From a checkpoint of a small transformer trained on Wikipedia: 412M tokens.
MLP neurons of a small language model. Each row is named by its layer, matrix (gate and up: input weights; down: output weights) and neuron, and shows model dimensions 176-303. Each number is 128 + 24 x the weight over its row's rms, rounded and kept within 0 to 255. Numbers have three digits each. A neuron's up and down rows have the sign that makes its largest values positive.
Before each neuron's rows, "fires on" lists the tokens most often at its 100 highest values on Wikipedia text that the model never trained on; "raises" lists the tokens whose logits its output raises most directly, leaving later layers aside.

fires on: " United", " total", " Fa", " full", " Full"
raises: "ening", "ing", "ed", "ena", "e"
L3.gate444:134126166095137122125147128129160165138174112128102086119135129107141133115113156060151116145145097133130147116134088156113119109081079144089083161145115109121161116103110108129143132128124124118180140099146112116147056113108111116103158148072141131144112155107099117108120096121145124127110077153131138151127093115107110151114120149134140138116125121166161113208118153135125100115150
L3.up444:156113155106138144119104152090141104192122103100092093162157136109139148108134167118141136150119062116159119111144152131127137100120111117123144142110174123118112137096138111142166137152134129132169091153115085149177100142165123187091122139097067118123107142056140082143104133070134145119149087107117088064106154104120142113157139116121158108143125131120106107137117116121147127140151
L3.down444:134121157134145141109130165163128110158123103143091087125154130134119146142077156150136134137133119148142106103115115128093086102091140121119139092110168136093173163100089166130106133127125109114194109168129150117101148128149155154141157170088124121145125140108157121130127122134109137166145108127123049136133143133097121133143172120118126118109145121132102151109107133137127168143146

fires on: " that", " what", "which", " who", " whom", " What"
raises: "ever", " they", " he", " is", " it"
L2.gate831:112127095142152099147087104080101165196174106152092117128123097120111126104117114125136143094112164109115145159132156129099121153136116064125084115147120112167140164109120128132103105144134151156137137095139133206165128110137120131100117067156124131154128099111146154149097119132107130145123106152133150145144094155128082137103130139128182111151156127131132111116128131130128118121173
L2.up831:144113114138177107098131134119078142152133132135116098141114130122132166097094135130135170117121174149109144133130137100106129161146119061101107142096090113155121124076131152135110138143137170113148148107133114133181129106113117154115099065142137134116136136138137104157090154147127146127103100114103110097087124135129124103116120118092104112140143161133186109112158145135151109123126
L2.down831:128141076157138149140107103150133129161141136160142121154124128122084150145081116122127119108109151117058101158136127110126117138123149139080129105117118110157129142127155091144141124107150147129099122163133135081105105054187147145133129116123119164126155125141169114131156163099127103121144099134118119150120149133104137106133086152130106108140147144108178188179137157115178155159154

fires on: "'"
raises: "ing", "ning", "ting", "ed", "ching"
L9.gate906:099123124097134101168136132134122161144150203129118155151133110113144151086161105137112145122124088163112147121136099116128142116143103124109095112116075154110155146119107114123124125105104130115178132131136135129128110083146085100159097148118144122142127119096145118117129121110141122127130114113115105156095114120155113179124158129132145154147100139119100121168097144113151112132166
L9.up906:136117123140132133169154177096112196167157108136118108142121110111139184163151148104137154134136145122132078110169149128143132176138117123105138148176136148118101133133138140143142130147127124176121124130146102162113119148169113125154187119133123172169184107136120123145111095086127116098117095108178104101094151110129139103164122067126152124155120150146148116091132140122129157135086
L9.down906:167098153123128112141153123118149099135143119094123090117139118129143193114133140139124162098156078140152090110074164132128115116109123108129138137130113120141096158110125171096131085134127108074149140139125118130127152091123120135118129101108161096177098158118170138127109125100100142136089105108064113139087112141138107115106151135155104114141103169097123107134098116173134132117177

fires on: ".", "-"
raises: " In", " Incumbent", " The", " They", " Since"
L9.gate773:109182120123154106119136128166129165117144093119133135139171131150173127114148172116120098151135089150100107155160160146155096148122156117133113115083118093110137135148137156131113097101103126185109158110117094131127121147112161125142132152098101167155153130125130087117126141170120122110119147126164116142148107144131077098109138137130134105158149109166132132137132094103158113126110
L9.up773:106152108143152146094151075117141109102152106123124139161195115159102139138142128130126132118128171135132151101131116114142093111134123173126133110187078142128112138134136174085101110113138182171145137068119143148171144156111183108108161133122090146147149117116123130143078145141145145097139132168142131143164131177130139078129141149139126133094101144148137134124137081118091147127099
L9.down773:124072095169124132130128133132131132126123110133108079113122158146107121121121149132087140134162141114124087097139148164100103168104120138051119138113047093150130130109168109102135084142143092139069128108104137080127142129178162118078142169139139114148132154083146133125119126122120201106157115121140167146175153134147132101095096144206125099100166144086092119113131139107107121127133

fires on: "s", " |", ","
raises: "ic", "tr", "ik", "iv", "l"
L9.gate1047:097136105156152159104140169110112123114142164141132109136143109156121109145116116121134121107126134116107124169102111123134125106155126122099074116134166107099139111107079112151129146138123177142148158094142135136081115179114143172142118157099106123151134124129139135106123166123129093120148108146168153108120147111111133121188104145159108128109110131108101168121097155151120125115098
L9.up1047:113138116168163162145102114104103097121150117137153076084129131128143125144117160108104149153137150081098154150108132134116178193137078123136085157112120156131116121135134144112124165115125122123104140112163137119131138113117133115100121140138129104175121135112153185166175091142149105158138056104134109118099134122134120114149114148124115112089145146125088141143137140097084111101095
L9.down1047:120148144131123120159095163122072159118155110097152122103115134123111181146148135138141126125136147108138123164102137148123088139107093137087115151152146166162115173102108134110108103114165120092121136153159132118130118132073170107158116150152100107158117134121200147130130098137142127103118139151160137118110151093150139110138116130130146131132137134145110160148129083190127153129119

fires on: " St", ".7%", ".9%", "san", ".6%"
raises: "ator", "able", "at", "if", "ability"
L4.gate1077:136156105096148123138085138116151129143180153116105106146146141080149104118117126100114127150136117144105119112141151122132126118119066071129093093099146168085119111072171128116154115157085157168124117147107139140127136119161127094119133139127099104116135161148146150132139140159109141097114096115119154155117132117137094115165129146103139127125100117116152128127133158107161113160091
L4.up1077:137129151134125158161152126116156109128157166151093131154177131077137125108142131139129117118119110126140132103143122113132126144177144086117173078148139133131129148094129192108123109149066137149132135089137129146109118123118120101123099101127131133132113065164127123083134161118180147132112115125105154122111114103137134138157146170149122153125099115141130096125146139159162119161096
L4.down1077:166127138146111121106157112158157112109119132112175130123170119105147105119136119127103144136133101135159110080125103150129140122136126144146150162162113167148095125135135076161143107118137118140063093147108117086118121155132127125110106126116144065164111076119158151130117134066169108120151093124093132184112147143124114132137101122151093139117132118147130174111132124159124112118140

fires on: "s", "os"
raises: "ity", "cell", "sey", "ty", "ła"
L5.gate252:126096132134129113114090100079154115101161190149128112088119144124121123163106131120095130111110113108156142137143143145079145115088148135137101108122120100108146130137135087115115129128082144138069155137169178135118126101101106125150172121118136140131127152143098159097151138130148093149138142126082140134111139122152157123117157158134116149133152121112121120131143098153112085118162
L5.up252:121057143104120106161149140119149097141167136114087099122141123143133108167108150135103141099116108143140121130143142120081145112105126144144102106134108101111133107160142080136094135132114124139131142081154125143052157137138084111154145126127137141132141136137088171076136093141095103158120083129169151130157133125152152109149142150144131158123175098119139148106160089171105136093133
L5.down252:129125120141130126128121183052164111098133124096125134153117100107139101127098132139115138131120119152123103156148109173125117156142098121154125121144154153081111127169119088096152136103102149133132120100134152119100134138148137162133088141107128123099121134110109069107118107134164129133137097119152119106129143107134099125168126126159118106122141090099107140108120160133134131108135

fires on: " to", " not", " may", " would", " will"
raises: " include", " have", " involve", " be", " take"
L10.gate544:128169149138140131124095122137160116131107144136149129171138107124136157123089107099114134128105122115136086086114132183146099127157120095146141180186124105136172185118159112127158090120119152130084129149115143124140119127111154113123160139149155132115119136159129183112110137151203147169131142109100139100088181128112199143166152118123153141140116150125145130120116117100109164140153
L10.up544:171118132120118113070138120162094177092085137141101122164109152147110137108133138100143130141136123130162093121121135151169182102112161140157147115143176149091121086175158155121152139153091119123134147157090148100146123097136145162131142107122139136115173094100118148136126109106135110123121111174171105175132151128115132143168108147148155143143157100157162094096118119175106138102149
L10.down544:121151118119133111119136139147089120118118168143144082135139122103123136107082127091094112132070147114133101132097205112159105149142155101149124143167113097140136136110165130100155138104146101124105156118099136155133157124153095179124157123127126158101169150135137147091127105077125095108079108112096164142072109149142143111146110142115144100130163143140141149097106112095125142168124

fires on: " by", " and", " while", " began", " of", " with"
raises: " making", " retain", " forming", " setting", " promoting"
L9.gate489:146163129136148101122166164127099127136106078109106158193107123190085111142167116141113127114139130143130103110138142140119181147169143123155138103143170164069161163111129120137187147111146124140114105147161150104123129128111134120136191104150147109166098119103075099163137098103113115111161127167123157136125134093147138095139157146125128148196120139157141142145106153091112119169130
L9.up489:170129170103152124093152130107082119127158122140094060114120143120131162097136095113172127127118120131145117102134117159090151159150112178147116103114142112100179112163118111080128116118152112103104094131090112153140138145092117108161175125119160120152140158075102145146090147155113142135135191138144152136112100137132114135184113136142106141159162083110117099106135143144188125130158
L9.down489:139122178122120139142111142116118121169106125169142094121097129108115126111114109136137128115142206130138133054104099138159131182115151109135162119128100112130157106130131085112160140144149097156097137135157151092120140117120122132117201133141123114112175088135113125140158119133148119125112126141137136123131097129130129132140126116182170131143145127155150099150125110053150104156121

fires on: " that", " who", " what", " What", " whom"
raises: "ever", "so", " age", " the", " families"
L3.gate244:156165113139120115111131176061146152184162127086127132141094100136086117119108139132150126089120141108083140175157093136110146129133132092145137143145122159144090149151153089162151095121116129136108160111097152168125131075171139140113109079144151116094103115119099126123132120141071139142060117139171102129123093139148113112165137130119147115144138138174140119118132109099143107127152
L3.up244:178154113128129113092123122122150133136127120100120124135121093131127156114077101123159098125096133117083136182138129083153152134129141088109131134120134111118086161142122100167129111077145142118146143158155123158145120090145130119099110095145163100148095139131093126116149143153088147133086098137142081151100133115151128139085115150150134107147085135155156115080115126115118088110117
L3.down244:157135122124116136107133145105150081163137114105139132101194137138143131161069114104157117130122097108111100152135088084137114157126154134083139107135144141137129167123115132163144122116171123141144145148087116095160082079159141133160143142094140153127140123143146156145139160144142131115141127169170113165114141083103165118124069165176114133086102113080185147132130142086131090108154

fires on: "---|---|---|---|", "|---|---|", "|---|---|---|"
raises: "---|---|---|---|", "\n", ".", " from", " serving"
L5.gate375:115137087108102121113108132141133090067162115152121092134126126076104116145093120096140138147131110115086161133178161122100171126105141134060098153074171147113098133132148121122092132099119127164160137128087141161115129168163146167146103129115126110123110143146110161132131127122134186136127132124114142136167120124116096099159143165084155161131089103134171161174158119115175122116128
L5.up375:123102143131129092144076111150112126135159114095143125107093165107115136127110097092160182148110070096098168125106118104131109127097138102118113113121165125091128164119142117139092111109111088203116121116109169141112139187119170106131118101109148132136118109106097106144134180113100135183112130140153134180164135103126099081142143159129121133120175124160140150139134167088076131129123
L5.down375:160112149127127146128100138110154098116129086135142155144113144114124150155125166099126153155124085094120104127119143123103117112144108140111107123130138101122136136160147160124140113127144136145116132111100150162146135204078126154106128141104149103095117134081163110132129143133145132167120112110144142135122138150086103077134140129176129154126118137143129178162175135129156153111141

fires on: "B", "E", " be", "Bo", " Gi"
raises: "ras", "ps", "at", "vid", "log"
L10.gate962:153140094141133139128115145123157141137149139124130163137161124155121120143089176114118154140132116121148143144133135167126163116138136098136154131120120124131147147141116079137134107086149096137123103157130116123122123133121143116143179170112123155111106164122117128136113111182113136100156109115087142122147118121140125177137096164146135139123135105105166112130096131086154144133128
L10.up962:151092160135082142124139115143159132126090137101128136085139121162123145174120119094094130143093114073141135138155118117161141165090119139113162134119130174097072142138103087121128136087110139124148096126153139139153142104118125096125115171113161131127120142124113178131155151119148161120159100134128127131136118119148146122129116163105116126128124155083121118134129116153131145139096
L10.down962:121125113136092126128140164119146169083116097120143109129120133141098159179110130156115069124126146116120119169135104104147097138154165115137161127167100111168136152145123141187129113134122114140113133160106099112167117118120164105134133188129135114152141136136120127164143101114164137103147117119111132131124144116137156161127110155073137160100158113125136125157118078130097168122102

fires on: " would", " not", " could", " to", " may"
raises: " have", " draw", " appear", " divide", " give"
L10.gate686:099135146145149101103123139150116121110081139122137146094113121114125125096082071087147127105112129128109111159110156169160125134120124139157102100168184130147131157076159101158140068146119127164117148140105124144092147151109127102116132137168113142069133182182100122102159170136094135126088132158117113137159132113143105108178136160114141114083113138093121109117161151112148173173143
L10.up686:162153149108172107082103132099099104139122142125133111101130132162135150121126108104145133165112147093138111089119124109130124112168125130134137091139149154117131130143138124146106148085124137140107135158056128096130124127169126131134118132143079138147193104102106121128101127135126124136121138124155171149086137128117107134090135149136148144128133128128149101083151093116125139130112
L10.down686:125114136096147133141106152140092114131116147124136133153071102078138117123104126163092136132123126084114106127136092133118096162169130103114130162119142131146126136111117162119128152151162166109151148104128154186086123106131138136108128136135186106094132152169150155115150109153135107147081104123097125111115097164134167129136112139129138146153129125085142131112133129075120106119083